config = dict(
    d_model=224,
    n_head=4,
    d_mlp=576,
    bias='all',
    init='normal',
    init_std_qkv=0.0241,
    lr_head=0.00777,
    final_lr_fraction=0.03,
)
MLP neurons of a small language model. Each row is named by its layer, matrix (gate and up: input weights) and neuron, and shows model dimensions 80-175. Each number is 128 + 32 x the weight over its row's rms, rounded and kept within 0 to 255. Numbers have three digits each. A neuron's up and down rows have the sign that makes its largest values positive.
Before each neuron's rows, "fires on" lists the tokens most often at its 100 highest values on Wikipedia text that the model never trained on.

fires on: "ig", "id", "ell", "ir", "at", "t"
L5.gate174:077154113092144143126159116120188079118140140127152142113197074103112126145119118104146159094143080118119175192170151102155146171118126162097144148115106114149149123177202188144116116071130134134168131085136122171166119147090105089122163147124116144110119153119086132106125182151098133107
L5.up174:100105135171133129125128092131156071039169105077120119131170163067126094130158129105152123136123072160114159135127195116157119114168125168105065155152091138185098156067171139107159154121163140173135079221137171145116134127060120107023120144163129154094161151122134161112164114089142103135

fires on: " Ch", "ch", "h", "iv", "u"
L2.gate539:071131138173196197136062136112075099144155124120092193156174164190088140104147110052123152135173125162106125144181139114122107182132175076170140098084180175153097151140121107139112105161102066100095167115094157137152174057134115125138137154158115088164170127129105154160126130103152123078
L2.up539:144153123145096157111161139129097122142116124151096182129149167124107104136134153120117159140108128119169095117096216137066143116111137204164105121145158111165139122109160131078126077061064067116078085146027126127156160144186159165094138170140110145142066178083094125126161135101150093132

fires on: "z", "F", "ber", "E", "ge", "ant"
L4.gate71:099119119123144140158128110129156136134078130143172135138109099110129135149076144100119151128128112098086102167188100069104142054153135143143132195130163135109147146114202156133060115041100117086117120163135141163091116122154148223163158100079103187060106132094204059081148163109157078113
L4.up71:149133091131125195148062089161158157150088067140154146128126115125098116098154172116129116171116162098111136134090060139134199133134159133150109192122120183160172125141105142129172108130096086140128108115103171077163076150180128158113150137157105090172153127086122108160129205140136169170

fires on: "ch", "as", "iv", " min", "ag", "ens"
L7.gate131:103141163061101155114145097124092151127103128129195121067155175130121130182137138102099208159119113115071170085206189115189116205085078138142186105125158114125118106081133099120142108097128087131199117149124075132152184069115141114162128099175084127116112158106109163168159131099139098136
L7.up131:079181126129121134124116137177091110160088163121158157086070171174174135117120127143098180150062113130056080092111170120149147147119072157158166131127152130126131090145174116067096156147130085153119127135061145071170119110132084146124166140147152146159046106081095110154130101093165168078

fires on: " and", "v", "ly", "is", "os", "il"
L4.gate512:124126093151199127107065174139122129107161129136114133100098114085107107106075090090122118161098113132126140076168147136129097111128151160116111180093151117095179158151133142153150141076104140166174156192064111141140174146118197129142136127129152083090144137108139111139123135120110120143
L4.up512:115119106136188115136114137081131129180136071140122160088096137152130138123090120197114079143100148144110134136110093191111159170158068110139149168093171165136099144130128128150161132153134208130130198110128113141094113132128069115098119139115129107115098115130091090121063086092146143115

fires on: "v", "ri", "ul", "ff", "il", "á"
L5.gate29:132102061133125117161126155120145172079143115160091188149149140145145156194139118104156181110135077171119140160128122145135132139093191163096174151067111118133087115074174150132085140092078086105162171098146146149123175108136184135176102128154094132126139110079125158183153153091100130112
L5.up29:187146221073146181151172101113131146137092088085135106117125168147144116155158143050085135120105138139214091117100160167097150182130136118101144159191120107104084135135110100089120183127141155127103158162094137115116110100108136130119090131070126122100103119158109135101130107114075159153

fires on: "ing", "un", "it", "ou", "um"
L5.gate91:083124086125107132091203114134144109194116107113095097146168156152145111168084169126171147096121141101092103150084148103116113136117133155101175143118082055178138172137134160119146103136115121106162099131138045222105142105158056165177143114107133147129131170129142139187129109125025136127
L5.up91:109093137133152140140140189160136143171098104086104197135137122146130137125057114155120080133146158133086179138107101100150137145159128132082138112092113103111133077072132104157115142098146130173145133057172116155041103184133059111112126162135141105122168122199121166147121109156156114060

fires on: "A", "ad", "al", "om", "an", "on"
L7.gate121:104113114068109126169190127220081131141142103075139143105147093073138114138162186141133088116170152167135107097110155111118149161107140148153131116160134144122179120139067152136087108134175086075121153074105144168159153167157152170108137172172126133079099161110095069215125133100128038081
L7.up121:046132221066101069075171102107091151100147151158120093164165155146124130077159129147106139151159167153091109057068119123125136166147133088089099106141124129128103138180100140163235084107123099128089177115143187138147117118141089119161177183139140135156140111134143153163103130134144106124

fires on: "r", " st", " str", "a", "ra"
L7.gate194:034145160140163086132090083155118082118165164111132117123154065152123122090159178111112176154161090100056211110120110154163070111157091133143132095125131104110153211117134112098134159066118122134140123117174154169105205158148177177215107112108133176138046110125097117193145115093145143137
L7.up194:170167144129107144131077163149147119159136087139121155111096107102124062152190170116155148067087087145137135111101103098145123121157172129176196146164144120150132157141084170096186155082082158098132076103138127181173128156114116140091194105189089220142138102116137143137135162102081121119

fires on: "y", "et", " well", "est", "ater", "st"
L3.gate405:067145162122098122143129130101195072144059104124086143114154116103092150116135121159125158104149159109128154078170086102093200114108159144139135174138136121104099065171155076122143121103073070155132085117144132113126151095153155152158130162084128136103177155157144117169170156174117128159
L3.up405:163169144151154141126093062156126137112116143199142170058118146091180162124108155146085061127131144130107097145125114127071103159149119129165102155099125121133116084118157132089170079136071153131117052187128128125112061113102111180097166149088155097198162056189071100183221160147120106138

fires on: "-", "it", "on", "rit", "an", ":"
L7.gate573:066179091107139124138176097171138137096139153089153151226141151168163145177185114178161076144118127182151134153115152147161072101140133164150090146090066133162107129110108107129102074107146092088128118102053111109058137117113141108093125149117095110123160140113055104138121170137148142154
L7.up573:078140120111092088099174134118109137124141120174083162175153119163153116112101055087100181151167118155140138109131092126101048179180133083103115098116179110120123098115170132074081163131147108134159162171199163077159109135132150144097200041111068124131129139160098140157137106173136106098

fires on: " all", " /", " –", " of", " -", "\n"
L2.gate570:133153038107118147136193123100123095134109114104126092128135197126088098134142104195178174133109086142167144144144122123105140119084182169100132120141104111064156168108104181066063128101154061116154105098127133163115109118151173131098140158127125127150112144188130122196130162138130122115
L2.up570:113234111199130151159147118162070116158089113189104153141118138137093120086110118163130078104153159070118121156110099149133156099093126089164124102106097122077132197174202100151117134185124074099156143144128113221119127147136142135144123115163210122163122088170152071147086140134128142099

fires on: "om", "-", "'", "|", "is", "=="
L5.gate168:040158182099128149133138141125066128115167112066111050164083158105086105133167166095132133155120102154131159126134101074125090163113167168092100115142135142097139118124178125150167126132110086114102097161116106098067137112174151171117168108120171133162089117131091101106156166172170146115
L5.up168:125181122125162140170087125084123096126145107058123123198109150104107085155116098170195146138170097154176144142161092129103175114125168184121135092157117062120143146095045131105143161110140154079115125182138125138131179119160125107157159130221155162112147172099104151106136119160111117168

fires on: " inst", "ver", "r", " str", " bel", "–"
L3.gate575:149155092109202096052089118103098144148085188113106162149111160093097106136122056119157117159102101157091186123142106113117176079149123108159215116118115091117183134130148133106147163143135181141159132095126115107125095129127155204184124118134099144161146107163100102179133130166128138205
L3.up575:143195060156154083083099175159081128146136107176116134030121133060186116150125203156085154120087131129128136137124126065129182130122084105129177145143157160131156110151109163102119168164101147144094121159122152124154119081055110154141146119172183139159135131128155151170145051111134096144

fires on: "t", "g", "ut", "at", "\""
L7.gate23:166147119153064158122137147081112127142125110138092138118144140118044141130176131119093160099123046179157193172206184154129118141118105166107157171145088081143128124098161120121111130141056185137181105106135141177148140139116087112139117126139093160157073190116093102132084122103098159098
L7.up23:128137166161114156139118135178078108071147112086109129164137121163133147167187076094070103148153104114087067116121087100082109140122118130050102194107190147182195138145155075126160149178140105145053155152158182134088092130109090169094189135105120098074183090144082122086089108132156080167

fires on: "h", " =", "u", "er", " any", "ail"
L7.gate391:141084139167146114099130131115124140147179149172095130104120120109101164168104111088137207156109083129142111107154143107188127101069141097111119169073129137139071123149187131133122173172165097127090129152118095124111105121088149077092130148102104142196172110080069139150123132128107054103
L7.up391:106113168094127178116154070119119086099152122176080118166129146107133062150166149095152116136098134110155106192105169154051117125125064104125166077056165143153129166132144111081123128136134118118128182102097147166127114141136175144135126066121123161160183103115060167154169130029150082151

fires on: "as", "ered", "ic", "red", "r", "ian"
L3.gate99:122125121155129141145099078161160117157093150142176135091120168129088143137101140122154148129116113074099139099091159051127129032129172110119148142114117075076148121131132150142114145112151118124119139184141115157143125051170165106160159120059157178172112123139084121134175085185136060131
L3.up99:128168096137156165081129151117116158103182095165090107139101134180136075097154184112130130166087084137104182177166147144072128124140087121105129148138108118128110119129114120164142123178092143129144139157091125074156123150099181153129119118076172154058128145110127104119130164148199133122

fires on: "u", "ian", "ol", "ing", "r"
L5.gate69:106121113098139137182138098086195137207159162088107158122142140107061121123085085101167139101108079084093173110145171071095115120100184118142160107069093069143121110150164158116104134139114124098135083136142075186082130091181150135154108164085157094132108145201111137156115123097118108147
L5.up69:080163129134167105154177096118104112149125134092150136104116139173121092169094129112058146113122129156138170139139115101113139150137126112183192103092087177176142090190135055183104094139170110134158129149150087131094159173103156122169132123108141140086141145118118102091064146140148147134

fires on: "ist", ";", "T", "ain", "ology", "it"
L2.gate483:140151073139213047119118108172109171142140139121127149080122070129116095184119141139109090104061060119131114123157102130055091117102140173078150070051167096115105125116134119100111123138084113162147167120136089162075139163116120151158135160143174103118097094145079132104167092186176146082
L2.up483:129110151134109087134073133143092140130186093156121109094152117067122155138082134125130176079078133177127085118146133123122183101118105096126204184083130141179135105125126148146123075164088121132158139207153123089107115134093153141141149135136157042147129122096148132132099082175155103174

fires on: "ra", "st", "y", "us", "id", "ag"
L4.gate254:132177112115109114155109104114139100096137112064143089104089147197076121152109139153104179062152122118117178171134070141158174135127146185126116121144132124132133097136195119172138151115106136123143108158139173135202149153115150104138115112118109163110118154063053178192143090144139197097
L4.up254:077141091111122132103120120121096137177161083158126109094146075085147100121125212129125131121156128212149139134135127107127133109077154168155083237125108128106102102149136148105111128113077040118101108112106124156188117090139209140094170121114128091146177040162099157195122181149126140136

fires on: " f", "ect", " gen", " cr", " cent"
L2.gate219:103164136138182100163044114102161068164120159142144074148144090129149111145126136157144163156117107152124155164155132092138118149113128105144118123133139162108152170097163107145152100111051112126107102099212079162154160099100111100150131101177105118141160140150087131120138123158161163091
L2.up219:145082190098123133101132186162083160097137151145114123173172135133146172107095200072141112130124111107115144072112112113151072176180099120094119092116142149142133158090087106114128105126130158152185088091142132095109122105159173125069149124138112092133100168111143159118096090147156192103

fires on: "m", ")", "b", "d"
L2.gate106:116141134149094132115101152133174145125124141102147095153146169177065085125112138161148089113115182197091138082153111145133082125083117111180190089192137184166105133103111091135091109128101117123105135182122122101163116148122129120151104162163127128169219109065103085161104100154138092178
L2.up106:208176068154127116103079123167113125151144173080103154124137116084124167208069139080128170107094079115070139165126149177127156155139105126111154145129096081144108161133173118090121120117172153150083127123057127120135087117145193135099181148111154152146120087080125067159107089089176084104

fires on: "h", "ed", "ra", "ail", "ence", "ase"
L2.gate118:100108148137136165103128113107079103070136129174081108086121158117155178085093144114157162115165059105089148110105183135135079133145108214168120082111143077089124176129092126155158150139159116101134122114090122127091132130196098099157165119135158194122146180131058107148180141144086152153
L2.up118:186144184177130157087100176177134183110226124174132166125107103104116076158137174120101111142121127069149201166141144107128140138141084173149124136118124164119143121109112077153136126104108105123100093148113116119175127095126175107059157148109098111157162134141087136111177194121147129150

fires on: "h", "al", "ian", "ic", "om", "9"
L3.gate373:124184151134180167175144131136084117150155154135116065095133168082123141131121158114106118131096117058154044113115173139116177070101127077119104131085188094098145137122101190129120082136167094105149197098137111143034135189108167166118162104133163121111070132135081098181145194165204123124
L3.up373:100152118121109112112152127105123168099104095127123117064121114110129125127120140135177078154122143173077089075126170103069129098197191083095117166148098033156144091129167150147166114141163215074080123147136148126139134170157170107175152121147171115139108091123174145111069110144104154143

fires on: "un", "ur", "ist", "he", "it", "ad"
L3.gate349:075152168184163090205129146101150135151167069113072186122198086115108083152102139126106129144090122105138148169161103120122109107115115137129102184105052112111181069085120119117195109111138118148110111120155098144162146107106114159134069113137141091092151048167072137132147134203147183109
L3.up349:168116149170108104143089153204088142096129150070097151130133102085154131122141067134138186099148118119150101123135124104136126120183130131156093173143142126114108131143141096176135107036065074157099173144136176120133107121088109103134175127118078132157144120101132116136176143136116126172

fires on: "as", "am", "b", "an", "ces"
L5.gate52:167135109097108160146181119128111134151096155107092183092080142175126187145100109138122159177124052179096146123156070090117120130061123116086111168136157183128184163118163160178148166134107121116159141114082064119177105075086136148151120084073070135131133068169110167041120076111135123158
L5.up52:088156177137175191095130102161085071083157144107093145101143120160133143133129079187117177123153148165127153191103141062151170106123121122148092092081166088104123088106150117161085152112173072165075158124088107120079114196209175125144136173104151173171071113093166142114173158134148158119

fires on: "b", "ast", "am", "v", "man", " 18"
L5.gate159:166139118147058119126137083131144141174122158137120148071089156189130171144139155153143146119158085109155115061156140187121176151121122158144133126109093105104072165138121122197137113116102165180118152140085117112159150115224121107152106141086120134175141096186193094148106121158070119154
L5.up159:160157168120187155115096140035102132109187117087139110189144107199121128102124109099064157120132135180101147145136110134113106125135136123187136106133117092124109123107098104108138165147156150162159198185129091123105095174099138085166145149086144137083122112088197117088150134138119135122